config = dict(
    num_hidden_layers=9,
    hidden_size=512,
    num_attention_heads=6,
    num_key_value_heads=6,
    head_dim=64,
    intermediate_size=2048,
    vocab_size=11862,
    hidden_act='tanh_gelu',
    norm='layernorm',
    norm_place='pre',
    norm_eps=1e-06,
    positions='learned',
    qk_norm=False,
    attn_scale=0.125,
    bias='qkv',
    tie_word_embeddings=True,
    parallel_block=False,
    init='normal',
    init_std_qkv=0.0268,
    init_std_o=0.0,
    init_std_up=0.0268,
    init_std_down=0.0,
    optimizer='muon_variant',
    learning_rate=0.00843,
    lr_mult_o=0.71,
    lr_mult_up=0.997,
    lr_mult_down=2.0,
    beta1=0.95,
    lr_head=0.0083,
    max_grad_norm=2.0,
    warmup_steps=200,
    schedule='wsd',
    decay_fraction=0.498,
    decay_shape='linear',
    final_lr_fraction=0.0,
    batch_tokens=131072,
    max_seq_len=512,
    doc_mask=True,
    train_tokens=601600000,
    max_steps=4590,
    dataset='wikipedia_en',
)
MLP neurons of a small language model. Each row is named by its layer, matrix (down: output weights) and neuron, and shows model dimensions 144-207. Each number is 128 + 32 x the weight over its row's rms, rounded and kept within 0 to 255.
After each neuron's rows, "fires before" lists the tokens most often just after its 100 highest values on Wikipedia text that the model never trained on.

L2.down80 [171 137 138 117 106  93 115 122  91 170 123 143 118 137 152 128  78 174 110 134 126 106 138 122 140 142 169 143 126 145 107 128  82  90 122 124 215 136 103 129 125 102 159 151  97 135 147 120 121 113 129  67 117  90  87  95 194 168 171 114 119 137 137 117]
fires before: " in", " by", " to", " from", " on", " with"

L2.down1029 [143 107 144 135 108 137 104 105 110 153 112  86 128 131 135  85 105 145 150  77 131 104 123 205 106 206 161 106 127 134 132  75 148  97 103 125 140 119 119 160 137 116 123 105 106 107 163  99 132  97 169 142 138 184  96 124 109 147 189 161  74 169  99 116]
fires before: " |", "\n", " ", " 100.00%", " –"

L4.down1240 [115 208  91 113 115 105  97 140 122 138 208 145 113 108 104 132 114 148 172 184 172  71 105 147 119 110 118 123 129 148 184 129  95 131 125  75  95 119 154 140  92  85 113 149  95 136 143  64 183 136 101  94 152 122 163  75 175 139 176 161 123  92 104 118]
fires before: "\n", "|", " |", " to"

L4.down273 [122 194 109  92  98 134 129 176 119 167 118 178  84 129 145 164 111 141 173  84 161  89 138 166 109 184 141 158 152 122 141  83 137 125 135 133 159 103 176 124 126 118 142  70 128 104 149 127 106 114 132 125 151 147 115 132 187 153 147 123  95 129 186 142]
fires before: " Candidate", "-", " ", "|", "\n"

L2.down689 [120  97 125 146 145 151  80 115 103 129 170  89 131 109  76 111 118 136 178 171 129 113 181 120 120 132 124  69 171 195 164  61 112 172 131 109 192  76 132  90  92 152 143 150 161 117 123  98 143  84  72  98 155 102 148  91 163 158 116  87  98 139 115  98]
fires before: "|", "-", "\n", "|---|---|---|", "|---|---|---|---|---|---|---|"

L2.down912 [122  55 198  88 161  68 137  59 124  70 110 147 157 172 138 124 130  99 153 201 151 131 135 107 181  71 125 117 101 190 154 103 139 150 154 126 103 106 110 129 120 132 101 152 113  96 102 118 119 135  94  88 125  98 147 115 184  95 105 132 161 129 181 117]
fires before: "\n", " ", " —"

L2.down1934 [138  91 144 108 110 115 127 133 179 114 157 140  98 166 167 135 141 176 123 115 166 152  59 129 120  65 136 132 173 119 169 190 190 159 173  66 158  83 104 114 143 124 127  60 134 179 193  92 151 191 119 149 169 157 105  93 127 137 117 171 116 137 114 112]
fires before: " the", " its", " were", " his"

L2.down124 [113 151 140 126  89 164  95 110 117 162 142 102 125 115  82  97 145  91 134 115 108 126  90 126 206 106  88 111  86  80 151 177 163 112 140 178 200 131 131 168 147 110 151  68 116 117 115 137 135 138 138 135 115 153 140 182 146 134 101 169  58  89 121 144]
fires before: "\n", "|", "The", "In"

L2.down1989 [ 96  87 149  88 103 168 188 112 120 189 168 140 103 200 119  83 141 121 179 170 122 120 149 103 121  65  51 124 132 133 130  76 104 144  88  76  85  78 133 163  87 114 232 112 128 120 191  78 112 115 100  82  99 156 120 159  67 115 152 136 116  95 194 156]
fires before: " |", " ", " %"

L2.down1801 [101 200  77 122 148  67 108 128  85 148 126 100 131 144 125 128 128 121 217 156 174 147 105 130  88 143 135 165 104  93 144  42 142 158 142 106 136  77 170 130  76 123 206 173 108 153 153 145 122 111 108 121 163 118 159 145 136 123 117 107 105 175 152 119]
fires before: "\n", "==", " ==", " and"

L2.down1441 [129 139  78  84 139 152  98 184 179 160 110 104 148  74  95 108 184 133 113 157 129 168 118 159 117 134 120 153 121  83 119 115 108  99 162 166 191 124 111 189 144 135 152 149 112 130  97 160 239  76 126 117 126  97  97 131 152 119 161 156 160  89 171 140]
fires before: "|", "\n", "|---|---|---|", " |", "|---|---|---|---|---|"

L2.down470 [111 138 108 133  93  84 120 131  75 140  97 123 142 161 132 144 109 124 123 142  80 106 183 109 154 119 160 119 151 129  95  84 114 103 183 123 162 149 127 136 130 111 179 119 116 187 142 163 134 105 188 170 191  75  58  91 195 134 113 121 148 197  96 140]
fires before: " by", " in", " to", " on", " at", " the"

L4.down1237 [185 100 153 117 138 160 176 123 100 107 120 133 147 110  74 132 135 132 154 152 111 145 133 118 130 135 113  93  95  99 156 133 113 117 137 125 121 108 174 152 116 128 106 105 198 111  84  72 107 108  55 133 100 125 238 139 167 170 101 119 160 167 194  97]
fires before: "|", "\n", " and"

L4.down900 [131  88 166 148  55 185 106  95 149 112  92 123 136 111 159 133 171 113 102 210 115 103 162 170 122 114 117 164  84 129 155 196 107 141  98 103 127 218 143 110  90 116 166 136 122  85 127 176 146 120 118 134 140 129 105 152 152 127 121 132  95 102 129 142]
fires before: " and", ".", " to", " in", " for", " by"

L4.down1995 [ 97 190 169 118 113 158 125 149 157  65 140 150 103  74 148 166 136  63 132 122 128 104 118 154 140 105  71 109 108  68 100 138 164  83 128 126 173 132 120 132 135 143 200 136 145 101 105  62 188 110 151 127 102 103 136 190 130  90 112 159  22 116 153  97]
fires before: "\n", "-"

L4.down783 [158 159 104  98  75 143  78 166 124 146  92 145 122 131  50 169 154 114 131  92 124 130 168 134 149 142 157 122 203 228 182 120  77 137 116 126 114 148 176 142 167 180  97 107  88 101 129 113 142 128 170 156 132 117  93 118  83  96 170  90 129 140  71 138]
fires before: "|", " |", "\n"

L2.down744 [160  66 119 104 135  74 142 159 142 137 102 120  74 185 146 155 161 213  88 105 173  95 114  90 123 106  59 118 101 140 204 138 113 159 138 131 139 183 169 152 139 137 108 147 134 174 114 125 142 181 108  52  87 160 167  89 173 162 161 149 158 127 131  95]
fires before: " States", " |", " States,", " States.", " Kingdom"

L2.down1577 [131  85  84 173 182  80 130 128 205  85 132 155 105 183 151  94  95 127 145 185 143 127 120 164 111  69 121 106  71 135  83 112 172 142 108 167  93 106 119 145  91 150 170 138 149 113 121 141 171 168 116 132 141 120 143 177 130 130  76 104 114 149  88 146]
fires before: "\n", " "

L2.down1498 [ 95 152 100 156 177  75 153 149 155  97 132 181 106 174 171 119 126 108 146 171 128 111 146 119 171 121 165  52 115  98 113 128 157 110 141 143 176  71  99 125 171 110  81  77 119 117 127  75 141 108  76 157 110 139 118 144 160 106 125 116 149 150 108  80]
fires before: "\n"

L4.down526 [165 143  99 114 167 135 133 149  78 143 142 138 150 135  96 126 128 137 143 163 104 124 141 125 127 205 178 101 116 215 147 189 154 124  98  82 165 152 126 125 181 115 140  72 143 123 126 142 157 155  73 121 196 150 138 153 156 122 182 166  95 111 152 131]
fires before: " |", ";"

L4.down1880 [117 130 153 128  29 132  92  72  97 131 176 163 106 134 139  75 117 114 204 128 148 144 110 115 159 135 159 114 128 147 156 107 138 146 105 133 144 105  96 181 140 151 120  77 147 143 123 136 123 121 115  90  65 140 170 165 126 173 138 125  76 142 132  73]
fires before: " |"

L4.down1082 [158 170 101 119 101 130  75 126 108 118 140 135 104  90  82  85 140  60 135 120 154 105 149 104 135 121 157 116 115 150 159 120  81 148 195 116 138 103  83 136 174 146 137  97  95 143  42 104 110  97 117  98  92  84 133 123 129 132 143 120 136 106 143 139]
fires before: "|", " |", " —", "\n", "|---|---|---|---|---|---|"

L4.down1343 [142 133 168 142 163 110 112 122 140 147 108 145 168 155 135 155 119 195 104 114 117 118 100 112 126 148 142 174 119 142 154 108 168 162 151 136  81 133 106 145 117 100 166 164 126 173 114 110 158  91  94 159 195 162 133 128 120 150 156 119 110 157 117 105]
fires before: " |", ":", " is"

L2.down1455 [146 154 131  99 132 115 165 125 103 138  85 138 114 115 133 117 148 163 107 133 169 132 127 134 147 124 109  90 103  33 133 185 169 132 144 113 125 143 143 176 158 111  85  97 120 142  83 124 140  94 161 183 142 121 143 138 147 145 173  99 113 155  72 157]
fires before: "\n", "The", "In", "L", "-"

L4.down1344 [169 111 147 105 114 149 103 184 142 190 101 118 146 121  28  75 142 144 115 141  93 139 132 171 143 116 151 137 198 161 173 159 104 115 130 103 124 126 151 141 138  86 144  89 129 138 120 131 146  68  99 108 147 109  76 125  48 123 138 118 155 124  99 111]
fires before: "|", " |", "|---|---|---|", "\n", "6", "-"

L2.down114 [129  56 128 201  74 102 123 174 137 182 131  99 110  88 132 147  71  81 151 130  89 138 127 127 111 137 100 144 142 132 112 148  84 172 143 160  85 151 106 130 185 147 135  91 150 142 131 172 169 184 124 143  99 154  88 125  76  90 171 105 100 128 169 199]
fires before: " the", " by", " in", " a"

L4.down1031 [124 125 169 141 116 174 102  39 131 120 132 162 212 138  88  95 108 115  85 171 152 149 131 152 155  95 121 127 127  96 137 109 137 140  95 136 157 142 143 161  83 140 132 132 129  95  96 115 173 147 112 141 105 144 208 127 161 110  87  94 117  98 111 111]
fires before: "\n", " and", " who", " of", " (born"

L4.down1086 [150 121 109 109 112 139 138 134  89 152  95 153 176  74  89 166 149  94  63 149 152  87 120 130 175 118  81  74  70 148  92 125 144  84 101 165 163 145 167 121 170  88 105 112  87 155 128  85 174 102 133 134  95 107 146 152 130 142 102 162 124 124 136 134]
fires before: " |", "|", " (", "7)", "–", " 1"

L2.down1782 [ 99 165 143 162 157 113 117 154 112  77 120  94 154 176 120 154 121  92 137 117 196 128 114 142 117  96 128 164 176 119 115 134 148 148 103  92 150 128  62 144  96  78  60  80  58 109  32 148 177 138 126 171 119 178 123 121 104 123 115 142 177 163 161  60]
fires before: "\n", " to", " of"

L2.down467 [ 87 119 127  83 109 137 164  82 148 104 138 139 125 148 132 139 116  35  92 201  94 145 176 135  97 184  86 127 133 169 170 156 114 118 114 129 126 120  86 123  76 157 158 122 100  69 144 129 185 144 167  91 179 143 102 160 155 163 106 183 147 143 175 148]
fires before: " |", "\n", " —", " ", " 7", " 8"

L2.down963 [191 103 129 102 176 157 120  82  99 133  87 166 135 165 127 126 109 137  90 169 143 100 113 114 168 165  52  79  92 149 111 148 180 151 128 135 128 152 152 155 115 141 110 106  76 133  97 136 111 114 116 115 138  71 160  92 152 113 148 141 132 113  86 109]
fires before: "\n", " ", " |", " ±%"

L4.down601 [162 161  87 135 131 105 145 126 139 148 114 104 104 167 145  47 124 138 133 124 127 110  93 139 125 182 155 186 152 120 154 132 142  98  59 157 124  43 137 119 107 119 166  53 163 146 136 121 147 139 185 144 126 142 144 134 111 108 160 151 118 147  71 160]
fires before: "\n", ":", " |"

L4.down1662 [132 117 111 152 156  80 122  88 167 148 102 107 140 121 152 145 132 127 135  91 159  99 129  98  96  98 127 135  88 154 133 169 161 111 113 108 160 154  97 184 127 167  88 147 144  94  58 132  78  73 131 162 107 128 135 129 160 151 103 122  88 174  91  99]
fires before: "\n", " The", " In"

L4.down44 [ 88 170 129 114  39 111 122 159 119 117  42 135 169 121  83 129  75 134 128  72 160 175 113 126 152 176 101 109 150 101 167 125  81 122 137 141 134 186 135 142 111 177 138 139 154  98 125 109 153  53 159 126 126 130 139 109  72 113 143 117 160 155 129 122]
fires before: "|", "\n", " |", " 18,"

L2.down1166 [117 136 140 149 145 133 142  79 105 144 138 118  93  84 128 112 173 108  95  86  73 166  88 110 127  80 164 117 153  79 138 125 103 167 126 122 157 127 136 175 151 105  89 100 188 151 101 124 109 109 147 136 153 161 144  74 120  96  93 150  63  98  98  89]
fires before: "\n", "|", " and", " |", ".", "-"

L2.down1276 [207  99 178 142 151 132  50 132 131  67 109 122 183 139 126 114 118 117 130 111 107 129 155 116 191 110 140 126 157 180 140 135 148 138 147 137 137 126 125 156  82 134 107  90  84 169 137 127 187 103 133 141 208 174 158  91 144 125 165 102 154 190  68 179]
fires before: " the", " his", " its", " which"

L4.down717 [160 138 178  85  74  62  87 116 137 210 107 131 129 114 124  99 133 147 187 152 130 100  76 139 125 124 177 127 104 137  96 184  98  90  87 140 149  86  88 220 161 136 128 130 103 131  94 153 125 123 147  82  66 176 123 104 128 154 136 118  93 150 127 146]
fires before: "|", " |", "\n", "',", " —"

L2.down1907 [ 70 129 151 185 153 144  68 132 109 115 148  71 145 151 141 198 125 155 143 125 146 208 108 100 153  76  84 152 181 136 172 206 110 167 162 134 108 124  94 117 112 160 121 100 123 127 121 148 157 122 137 166 155 150  83 162 119  72 139 115 134  71 100 120]
fires before: " the", " a", " his"